Weights of a small GPT-style language model, trained from scratch on English Wikipedia: biases.
MLP neurons of a small language model. Each row is named by its layer, matrix (up: input weights) and neuron, and shows model dimensions 64-127. Each number is 50 + 10 x the weight over its row's rms, rounded and kept within 0 to 99.
A block is one neuron, or neurons of one layer that tend to fire together. After each block is what it responds to, as a language model described it from the Wikipedia text at the highest values.

L11.up3:47 55 42 51 38 52 29 55 74 36 52 61 49 55 44 38 48 34 54 42 54 36 46 54 30 46 39 57 47 47 42 53 39 36 41 54 46 32 52 68 58 38 67 50 45 60 40 62 56 53 57 37 38 44 47 42 48 58 63 42 61 59 52 66
L11.up31:56 38 44 58 39 52 49 38 56 40 35 34 52 47 35 47 60 50 70 52 42 52 55 59 52 54 68 54 47 52 42 54 41 46 39 65 46 58 74 52 60 46 44 54 35 63 46 65 50 67 43 46 64 34 40 52 66 59 36 65 32 39 42 63
L11.up67:54 49 50 67 62 47 54 42 63 50 42 25 38 44 51 55 56 40 61 45 63 31 50 44 50 56 30 40 45 31 57 56 54 51 52 37 40 56 61 39 62 54 46 48 54 49 65 32 44 46 46 61 56 45 63 36 34 48 40 54 46 63 47 47
L11.up207:38 60 61 45 48 39 62 40 73 48 37 38 40 43 47 34 51 79 51 60 55 69 56 29 51 57 60 59 58 48 49 50 33 47 54 50 36 59 58 80 54 59 52 52 53 44 51 30 51 56 49 62 56 55 64 47 46 43 49 47 60 70 29 52
L11.up232:59 43 54 64 51 39 61 40 37 54 48 53 47 47 45 39 65 41 56 49 57 55 50 46 50 54 44 54 56 48 47 45 51 64 49 43 33 40 43 65 43 56 36 46 58 59 31 62 41 35 46 50 17 51 63 49 38 41 62 48 43 61 60 46
L11.up318:46 64 50 41 43 29 40 30 35 62 53 45 56 33 46 54 40 65 55 57 56 43 52 44 46 46 44 36 46 71 58 44 64 47 52 63 60 36 70 57 45 60 30 58 41 60 48 35 46 32 31 43 50 43 53 61 36 67 60 77 47 36 41 60
L11.up325:54 57 52 44 45 47 66 50 31 46 51 39 50 48 48 32 59 63 44 51 44 41 54 84 44 66 38 48 48 56 43 51 46 56 39 50 59 57 70 42 52 64 55 60 56 51 56 37 51 35 45 46 45 44 59 60 44 60 33 61 46 38 44 53
L11.up332:52 44 56 37 46 42 57 51 48 56 52 57 47 55 52 56 46 49 58 55 52 82 51 60 59 49 40 41 54 47 56 54 71 38 55 38 54 56 45 56 58 36 55 36 38 54 55 33 45 55 47 42 46 52 70 50 59 50 45 44 62 49 35 47
L11.up342:59 31 61 47 59 33 73 38 62 47 51 49 34 60 42 56 43 48 51 51 65 36 56 34 65 54 49 54 59 53 41 59 49 48 69 45 38 40 67 54 51 41 57 43 58 52 35 59 31 44 51 55 64 38 42 43 38 50 34 53 49 38 47 28
L11.up403:54 41 52 74 66 50 56 40 53 48 30 63 54 38 37 48 58 41 39 45 34 34 55 44 49 72 55 60 51 39 57 64 53 51 60 49 51 42 61 54 53 42 47 42 48 70 48 48 40 54 50 46 58 33 62 43 41 49 45 43 63 43 46 49
L11.up410:58 55 42 52 63 49 73 58 52 49 45 45 65 69 24 46 46 62 55 40 51 48 55 45 53 51 59 54 48 47 57 47 50 35 49 48 64 45 64 49 55 22 65 59 51 49 47 60 62 60 58 59 43 56 51 42 39 30 41 60 72 43 40 50
L11.up471:53 59 38 50 46 38 45 52 55 42 62 53 41 43 49 50 42 42 53 53 50 46 58 39 28 60 21 41 46 56 51 60 48 42 37 49 48 52 55 52 55 65 67 52 68 49 41 63 58 52 56 52 42 60 53 25 64 53 42 73 63 41 50 51
L11.up537:62 46 66 68 50 51 47 34 50 45 57 50 62 40 45 52 70 60 57 70 60 55 56 60 40 46 49 57 56 45 60 64 57 58 61 38 41 42 50 55 57 45 38 73 55 44 48 60 48 56 50 54 38 32 54 34 36 37 47 67 54 62 45 52
L11.up538:62 65 42 65 64 65 64 66 46 56 53 68 38 29 50 49 50 50 58 51 63 52 54 49 46 34 42 47 67 49 60 56 52 52 38 51 70 50 56 65 58 46 37 42 41 55 45 50 44 36 51 60 42 47 40 41 40 14 52 53 52 55 38 62
L11.up655:59 62 65 62 45 46 63 61 52 55 58 47 45 58 55 46 63 40 42 38 61 51 58 33 46 63 50 55 57 40 58 61 67 51 47 29 44 55 42 40 62 48 66 51 41 52 45 47 63 47 52 65 45 42 69 28 31 55 43 66 44 50 50 50
L11.up756:65 40 62 63 35 36 54 57 26 49 49 49 48 71 49 49 39 38 44 73 45 42 62 49 43 57 60 49 47 40 55 45 53 57 54 48 38 40 60 58 54 43 63 53 56 33 45 37 42 34 57 39 48 65 79 61 48 42 74 64 42 71 47 53
Word-final suffix pieces

L11.up34:59 44 35 52 47 29 61 50 45 42 59 49 52 39 57 54 51 66 31 53 21 45 57 53 51 53 37 49 66 44 45 50 45 51 52 55 63 60 50 47 54 25 59 54 43 55 51 57 51 76 50 49 58 67 66 57 27 52 48 52 48 35 53 51
L11.up99:58 48 61 49 49 45 38 49 16 38 41 66 50 49 58 47 40 27 51 65 43 56 52 58 55 55 57 48 40 39 41 40 51 58 49 51 49 33 53 41 64 53 40 34 56 48 59 48 50 56 49 42 30 49 52 62 51 53 41 51 22 48 56 54
L11.up102:47 50 57 42 33 59 64 51 50 55 29 37 29 50 65 48 58 62 50 48 30 42 51 39 53 63 52 46 29 48 50 44 62 56 33 50 56 42 59 16 58 53 42 57 52 35 50 47 46 59 38 45 51 42 59 56 36 36 39 56 45 42 58 50
L11.up160:56 27 52 50 54 52 43 50 51 64 32 62 47 72 41 60 49 49 32 47 49 65 54 60 66 41 54 51 44 40 57 50 33 40 51 57 40 53 51 35 54 45 35 55 45 41 50 62 41 51 45 59 57 61 45 28 58 50 48 45 69 54 55 52
L11.up281:54 53 50 44 59 39 35 51 40 63 45 58 52 66 45 40 59 68 37 56 49 36 62 48 32 64 37 61 51 36 37 32 59 51 38 49 35 43 62 49 48 50 55 42 56 43 46 57 42 45 63 53 54 49 51 42 37 38 42 42 41 63 37 50
L11.up365:44 51 67 65 51 39 57 60 38 40 40 52 48 43 41 64 43 53 57 67 31 56 48 56 48 60 60 23 62 58 39 43 57 55 41 63 50 42 42 46 47 54 48 52 31 47 39 48 47 62 68 49 52 47 37 45 48 56 51 49 49 62 63 48
L11.up375:58 39 58 35 27 65 51 44 47 48 56 56 58 47 56 50 48 46 36 74 49 48 55 46 38 64 41 45 73 33 40 62 61 36 46 50 45 63 70 53 54 42 40 57 42 48 39 52 58 56 67 55 44 46 59 64 38 36 46 58 36 48 48 51
L11.up454:59 54 51 49 45 59 31 42 63 72 41 37 40 59 53 43 47 55 55 48 58 63 45 46 44 60 59 71 34 52 47 50 37 56 42 43 56 50 62 43 61 41 57 41 55 39 58 41 39 49 35 40 49 60 79 45 37 50 48 58 34 61 38 55
L11.up481:40 41 51 48 71 56 48 52 53 54 47 34 28 77 52 58 51 36 45 50 43 28 45 60 45 48 41 43 31 57 38 47 35 42 42 26 55 49 55 27 50 55 52 51 63 43 54 71 44 53 49 63 66 57 45 43 27 34 44 61 60 59 48 52
L11.up580:58 47 72 61 43 34 52 51 72 26 40 49 58 38 52 42 39 64 44 56 49 45 57 54 48 41 65 52 40 54 57 35 65 44 60 69 62 45 43 50 62 39 55 40 43 49 52 60 56 54 61 44 41 51 49 55 51 57 52 55 42 57 53 70
L11.up627:70 48 46 63 51 58 60 37 51 41 41 52 38 41 47 43 54 39 61 63 50 45 51 50 42 46 56 59 36 48 42 45 43 52 58 58 42 59 43 42 21 38 51 37 50 27 43 50 30 48 66 54 63 60 41 53 41 46 60 45 42 42 68 29
L11.up630:42 52 41 57 53 41 53 47 49 53 30 57 63 66 56 49 52 39 37 49 42 18 56 47 50 43 37 33 49 36 45 51 68 69 50 51 34 53 39 44 47 35 46 36 68 40 59 59 58 63 52 46 46 54 53 65 35 50 64 50 37 76 34 59
L11.up675:42 59 82 50 62 55 68 42 55 41 45 48 54 57 42 36 34 46 40 77 53 41 58 43 58 68 46 47 35 39 54 44 41 46 59 65 73 58 52 60 68 52 55 34 45 60 45 49 61 51 47 53 44 48 59 53 38 50 42 56 63 40 45 53
L11.up720:73 44 46 53 61 35 59 42 53 43 51 60 54 62 50 43 51 45 48 53 35 48 53 60 40 41 53 53 56 63 40 48 44 46 57 38 63 44 50 17 56 55 70 47 59 30 47 51 28 50 43 60 62 56 42 58 39 69 53 51 72 47 38 53
L11.up761:48 55 74 61 44 53 64 44 41 63 39 30 53 55 55 47 48 48 53 64 51 56 53 48 47 55 57 48 47 45 35 54 50 37 40 53 51 41 47 47 45 39 43 52 57 62 54 41 39 54 59 66 56 52 68 49 46 76 56 61 41 43 44 46
L11.up767:64 53 51 37 38 46 66 55 54 46 45 29 25 41 34 46 33 32 50 56 32 48 52 57 36 28 39 38 48 58 56 38 53 58 45 30 57 57 50 37 54 57 32 57 52 40 29 61 49 40 48 36 61 72 33 44 51 62 52 40 63 61 44 47
Mid-word fragments of split words

L11.up187:39 47 45 56 52 40 45 39 64 33 67 54 40 46 78 46 54 38 57 62 59 70 62 52 64 58 43 42 60 41 43 57 52 50 38 45 49 49 53 60 50 54 31 39 42 40 62 51 51 53 49 40 61 88 42 34 44 46 41 46 47 28 46 43
L11.up226:48 61 55 41 49 73 45 66 51 45 65 47 61 41 62 36 60 51 53 36 57 44 57 33 32 75 58 40 36 52 35 52 49 63 36 42 50 47 62 64 65 64 51 49 35 36 33 46 48 42 56 37 49 51 45 49 45 48 34 62 40 57 41 48
L11.up228:55 28 59 37 61 52 59 56 52 44 68 48 62 72 33 38 57 54 49 37 27 37 59 66 38 51 42 39 45 44 45 39 41 60 32 51 35 26 36 55 62 45 39 66 60 49 53 60 61 46 56 30 53 62 43 39 55 37 47 58 50 52 30 55
L11.up254:43 63 45 56 47 38 51 51 52 47 64 42 41 60 61 45 56 43 44 42 48 70 45 53 63 52 47 24 31 53 54 46 44 44 64 48 58 41 40 45 57 50 51 56 47 50 69 50 53 50 28 44 67 30 78 61 37 52 39 44 62 49 53 50
L11.up357:59 64 28 65 52 57 43 38 37 31 46 34 44 44 32 49 24 47 59 69 60 68 64 39 45 49 46 53 64 49 50 30 53 64 53 42 36 52 48 56 55 60 50 58 45 30 43 53 57 43 47 38 54 49 42 55 37 43 53 69 46 62 29 42
L11.up395:65 51 63 47 61 60 59 45 61 58 61 32 30 38 53 73 52 46 60 52 47 44 62 48 55 45 48 48 53 59 57 52 36 34 49 40 54 62 43 58 51 58 47 53 46 47 52 37 34 33 35 28 56 36 47 45 56 52 51 71 49 39 42 44
L11.up401:52 71 42 58 44 72 54 57 58 67 42 64 36 51 52 45 49 55 33 47 72 69 67 60 48 49 54 56 63 57 50 50 46 42 51 41 43 42 47 42 67 43 40 43 60 45 43 32 34 66 42 28 53 61 46 65 37 54 45 56 40 49 50 49
L11.up411:51 55 44 56 56 22 53 66 47 31 73 48 41 53 42 46 45 60 40 55 48 47 56 53 39 50 63 54 53 44 42 46 49 52 37 44 55 34 52 41 59 48 29 57 45 61 30 64 45 51 42 60 60 48 54 71 42 43 46 62 42 73 38 37
L11.up445:32 47 44 61 53 53 42 45 64 32 45 42 41 51 58 50 58 38 59 38 38 45 65 56 53 38 57 54 60 43 50 54 52 42 57 48 33 57 40 53 57 52 57 49 43 43 64 36 66 67 43 38 43 45 42 42 47 42 50 53 72 58 49 70
L11.up503:61 46 59 52 35 63 57 51 54 54 59 50 33 62 64 60 36 33 42 63 43 49 44 48 70 52 52 41 43 42 53 66 48 37 60 51 36 42 57 54 56 45 46 62 44 56 50 35 48 44 32 45 60 34 57 58 36 37 51 59 55 51 38 56
L11.up521:50 61 42 72 57 41 36 40 59 50 36 29 49 51 55 57 31 51 52 54 50 57 52 46 18 62 50 49 51 62 43 36 50 35 50 45 52 33 42 60 58 54 48 55 61 41 37 48 57 49 31 49 51 42 56 43 42 45 47 34 53 55 46 45
L11.up568:45 61 33 50 58 39 45 53 45 53 54 32 40 61 50 37 48 52 42 43 38 31 69 32 44 62 51 45 47 60 57 47 49 41 53 55 56 51 49 43 51 38 46 54 53 48 47 36 44 56 46 64 55 32 51 43 28 53 48 56 49 54 50 66
L11.up570:59 47 58 44 62 54 61 67 47 55 61 37 39 53 54 41 55 39 54 51 42 52 58 55 60 56 52 44 39 39 36 44 50 67 65 53 53 40 50 43 60 53 42 52 50 45 35 45 74 62 43 55 48 56 41 48 40 54 37 53 52 54 53 39
L11.up643:51 58 63 65 67 60 38 65 45 40 44 45 32 57 34 41 46 56 31 55 47 51 49 46 60 44 60 45 55 51 50 43 49 49 39 50 57 52 60 59 53 60 54 33 39 52 38 27 42 49 49 56 55 43 44 55 47 64 49 64 43 33 60 47
L11.up659:38 60 60 43 52 41 60 49 68 44 60 41 56 40 60 59 65 36 39 43 36 55 42 55 38 33 43 75 45 48 31 58 39 41 52 44 51 52 37 52 52 39 48 51 58 59 62 41 58 36 56 60 64 50 58 34 49 42 38 47 57 58 45 55
L11.up677:48 39 64 45 53 42 38 55 38 40 38 35 28 53 65 49 50 52 48 44 47 39 43 58 60 28 42 57 41 43 41 59 58 41 50 51 45 35 72 68 49 61 42 36 29 45 56 47 41 65 58 61 62 51 58 63 48 41 50 43 57 67 41 66
Adverb completions in word pieces

L18.up704:57 36 35 51 50 61 40 46 46 54 44 47 64 74 56 44 35 55 45 42 38 59 47 37 43 39 49 34 54 52 50 61 60 67 45 34 42 55 68 57 36 57 45 46 44 39 41 38 60 56 58 55 69 30 48 57 29 57 31 39 59 26 42 44
Mid-word vowel fragments

L8.up283:43 41 53 53 70 54 52 31 57 55 45 60 48 65 68 53 36 34 57 54 50 54 56 55 59 62 44 39 67 43 40 48 35 44 57 68 49 40 67 54 48 65 56 56 49 37 48 57 47 41 33 52 51 65 37 37 49 65 40 61 43 46 40 51
L8.up292:46 66 36 42 82 45 56 58 58 47 56 46 60 54 72 54 51 52 34 61 45 27 64 47 61 43 48 48 57 49 48 51 53 40 53 35 56 41 64 57 56 59 43 46 53 55 36 44 52 59 47 57 51 62 43 54 42 40 36 48 32 50 54 58
L8.up755:58 42 48 63 58 64 67 55 58 61 54 50 51 44 66 45 62 47 44 51 61 55 34 55 65 39 60 53 22 55 43 43 50 66 50 59 42 45 42 50 63 50 47 62 52 34 50 58 38 70 35 33 53 29 44 36 51 43 33 44 51 49 53 67
L8.up762:38 64 46 54 64 46 76 50 48 47 35 52 45 47 41 49 59 31 69 55 30 47 55 57 58 50 49 44 39 51 59 57 51 54 45 37 53 44 62 65 54 53 65 40 36 47 36 62 62 48 55 59 68 45 36 41 45 53 50 52 28 62 57 39
Split-off word-initial letters

L8.up1:56 42 48 56 35 54 40 31 55 42 43 57 42 56 45 63 59 55 56 36 51 59 61 51 55 61 39 70 41 53 38 52 59 48 56 46 48 49 47 45 73 54 46 53 68 67 41 47 45 62 59 50 28 54 57 48 60 39 47 48 71 51 58 55
L8.up197:61 48 58 70 57 50 50 27 68 45 49 54 62 42 45 67 51 50 55 31 56 42 54 66 38 77 28 52 50 50 40 54 63 48 33 62 60 56 51 56 52 58 57 57 52 53 65 56 53 52 60 53 52 54 70 41 48 37 43 61 56 46 50 44
L8.up640:69 51 53 64 51 35 56 43 55 32 51 41 43 35 65 50 49 70 60 54 55 47 54 46 35 64 35 53 54 52 48 63 72 45 45 31 53 63 53 48 42 53 50 55 50 49 41 41 38 56 39 50 64 33 64 32 31 47 46 61 48 64 54 52
L8.up647:65 60 55 44 31 39 62 42 38 44 51 34 56 52 47 57 66 56 49 52 59 38 46 56 35 40 38 42 37 46 46 61 58 55 50 38 64 45 43 30 56 45 36 71 41 35 56 53 50 59 52 50 54 52 53 43 49 34 35 43 42 50 40 55
Noun/verb word endings

L8.up352:57 38 38 59 54 46 53 57 46 45 66 36 47 41 52 55 74 47 40 56 42 55 47 52 56 43 47 34 53 55 43 40 54 50 52 36 41 56 56 48 55 44 61 49 55 54 56 34 58 27 57 36 45 50 79 49 47 47 49 60 66 44 53 47
L8.up695:55 49 57 62 62 26 36 37 55 60 64 40 51 41 57 77 64 63 49 56 43 44 48 49 38 65 53 64 32 48 52 46 50 68 59 71 65 39 55 46 65 47 62 61 39 47 38 55 57 67 46 28 66 59 55 59 42 32 48 52 47 51 46 51
L8.up708:30 45 55 55 53 41 56 47 50 40 59 39 48 43 73 53 41 41 36 51 35 54 52 48 46 40 52 46 26 43 49 65 58 46 66 45 37 42 44 70 42 45 54 46 27 51 46 43 65 42 48 50 51 54 52 53 47 66 50 37 66 55 45 32
L8.up732:61 48 51 44 51 39 55 59 43 71 55 48 54 50 56 49 63 45 41 40 55 57 39 41 30 54 57 71 46 32 42 53 51 45 54 43 67 54 39 31 48 41 55 53 48 43 38 31 46 50 50 40 50 56 61 57 55 56 58 44 50 56 36 44
Mid-word continuation pieces

L18.up677:63 49 46 58 45 61 41 56 65 37 48 37 23 84 35 49 58 34 67 60 47 37 53 55 49 48 45 58 42 44 34 58 46 55 39 50 39 66 56 63 49 53 40 68 60 60 59 60 43 62 43 57 29 57 41 45 52 33 34 47 52 37 44 61
Word-initial "b" fragment

L18.up177:47 65 45 64 58 42 67 37 53 46 28 57 35 35 61 41 46 44 51 50 45 42 67 59 52 43 39 46 35 42 39 67 52 52 62 34 57 36 40 52 64 35 59 47 53 57 53 53 44 43 67 44 47 56 60 45 57 55 49 71 57 60 56 49
Word-final completion pieces

L8.up20:32 51 53 54 60 55 40 44 73 39 49 50 43 43 52 65 45 50 45 54 42 37 61 46 38 60 41 41 57 46 48 47 61 49 56 30 54 39 63 54 57 34 39 51 51 47 55 49 41 48 33 49 53 57 41 58 34 64 58 56 42 43 45 50
L8.up167:52 54 47 56 57 48 52 55 52 44 50 37 39 43 51 54 53 48 45 60 42 46 41 41 55 56 62 39 62 43 56 41 44 47 53 54 56 54 42 43 54 49 63 39 53 28 45 54 51 36 32 52 54 49 51 52 49 54 57 54 56 55 37 68
L8.up482:76 65 23 69 57 39 49 48 54 52 52 56 60 48 60 34 56 41 36 57 44 50 68 64 47 55 48 59 42 54 46 46 54 57 55 49 55 48 53 56 51 30 38 66 44 22 56 41 49 54 43 48 57 56 36 55 49 43 44 52 48 45 40 54
L8.up568:50 53 57 47 54 36 34 61 30 52 52 53 43 60 40 44 54 51 50 35 51 31 36 32 53 45 55 42 64 33 54 48 58 43 45 57 56 48 48 31 46 50 43 46 38 41 55 41 69 48 37 45 56 55 42 47 30 62 57 45 55 54 44 57
Mid-word fragments of split words

L11.up144:27 51 58 60 53 59 50 48 47 71 54 47 43 59 43 42 53 50 31 69 52 54 39 49 54 42 46 44 63 66 46 60 30 60 51 52 49 43 65 53 56 64 53 63 66 43 41 29 43 58 39 41 24 51 35 59 57 71 63 44 44 43 41 45
L11.up161:54 41 44 37 75 41 58 43 55 63 40 28 61 60 56 28 50 43 62 42 51 50 55 39 49 64 51 50 47 55 48 53 46 55 47 62 42 29 50 67 37 45 71 58 30 54 51 52 52 42 45 34 66 44 51 51 48 40 70 59 54 28 62 50
L11.up184:61 73 51 37 57 29 66 41 58 53 55 56 51 48 40 55 46 40 36 64 39 41 48 49 52 54 49 41 45 66 56 43 43 39 52 65 64 50 41 48 56 50 54 47 48 23 60 28 41 42 49 38 55 47 39 52 37 39 55 55 37 45 46 50
L11.up272:47 44 46 47 40 47 63 65 53 43 60 48 56 32 48 50 53 42 36 57 44 46 35 40 50 52 36 62 43 51 30 50 42 61 51 51 32 51 52 59 50 40 51 53 42 52 36 55 38 47 56 52 38 53 51 41 45 40 36 46 70 48 44 42
L11.up311:44 45 53 50 68 48 48 36 56 51 31 55 43 54 32 46 38 53 61 42 75 48 68 45 48 51 52 80 63 54 38 41 53 52 66 63 56 64 32 69 62 55 69 66 53 40 39 42 37 63 50 32 50 62 55 43 41 36 55 34 47 45 50 46
L11.up408:49 54 31 52 64 44 54 50 68 36 53 47 35 63 50 56 39 59 75 37 52 57 41 59 46 51 51 56 57 41 44 23 48 60 44 68 49 53 39 78 52 45 74 56 31 29 53 54 33 44 53 57 57 45 59 51 43 34 62 58 40 34 42 43
L11.up447:43 41 38 47 49 52 52 40 60 54 35 41 49 52 42 47 41 58 62 43 47 48 32 42 51 65 47 57 24 51 57 36 63 74 46 60 47 56 48 64 57 65 61 50 41 44 47 46 48 65 44 35 43 57 43 51 41 64 52 57 54 55 43 37
L11.up468:36 56 44 47 47 37 57 47 42 51 33 42 39 45 35 60 42 40 47 51 45 40 58 45 37 64 42 55 59 58 41 36 53 59 32 58 50 54 64 35 54 58 60 62 59 56 47 38 49 78 48 55 45 49 45 49 33 42 50 50 64 45 49 53
L11.up578:60 49 48 53 56 42 56 47 49 50 45 47 61 54 49 42 61 53 51 29 58 63 53 46 50 52 51 73 48 48 36 42 44 52 48 35 62 51 40 54 50 66 56 41 55 31 63 39 54 66 67 42 58 44 44 48 46 47 68 41 52 41 57 44
L11.up601:75 41 46 43 49 56 50 33 48 39 39 61 31 79 44 48 53 32 64 62 54 47 64 51 49 52 28 48 55 44 39 68 51 34 56 46 55 66 69 64 31 55 53 59 41 51 33 57 56 56 37 44 58 36 43 60 47 58 57 58 40 48 39 53
L11.up602:43 48 48 33 57 53 59 52 52 51 40 49 49 33 52 58 55 48 39 50 51 72 72 46 57 58 61 51 48 38 43 66 35 58 54 32 47 43 49 61 43 59 59 50 46 66 31 57 37 63 53 47 44 46 54 45 50 38 60 57 61 51 59 51
L11.up610:61 60 63 38 49 54 72 48 64 61 53 45 29 51 55 46 47 51 52 51 46 39 45 38 49 61 48 50 56 50 53 62 40 32 52 54 67 50 47 54 63 64 54 61 55 56 51 35 51 64 49 65 53 50 58 61 60 32 63 66 56 30 54 53
L11.up642:74 34 45 60 56 53 70 30 47 45 47 81 53 52 59 65 24 38 35 39 40 50 57 50 47 57 47 53 39 61 45 49 63 47 52 59 61 53 52 49 30 55 81 43 37 54 55 33 58 57 33 53 54 51 38 51 60 47 49 61 38 55 49 48
L11.up678:53 42 36 36 55 29 71 60 53 57 65 58 39 59 46 46 71 40 43 36 46 52 43 38 40 39 48 52 49 64 54 18 45 72 61 40 50 59 68 66 42 69 70 49 47 44 50 58 41 58 48 40 48 53 55 46 37 67 41 37 44 47 54 40
L11.up736:43 37 41 58 44 38 52 56 75 62 25 40 52 63 40 49 47 44 50 42 55 48 48 44 52 59 72 62 52 56 52 58 38 48 49 38 53 52 50 46 46 51 68 54 45 54 62 45 54 37 41 44 41 49 52 31 46 54 40 46 35 43 44 44
L11.up766:57 57 64 34 51 38 70 55 43 47 40 64 41 50 63 58 70 40 35 62 54 45 49 52 57 40 51 70 39 65 34 34 49 49 56 52 36 37 49 61 50 57 63 48 50 51 40 38 60 74 75 48 56 45 57 21 60 56 53 53 54 34 66 38
Word-initial split fragments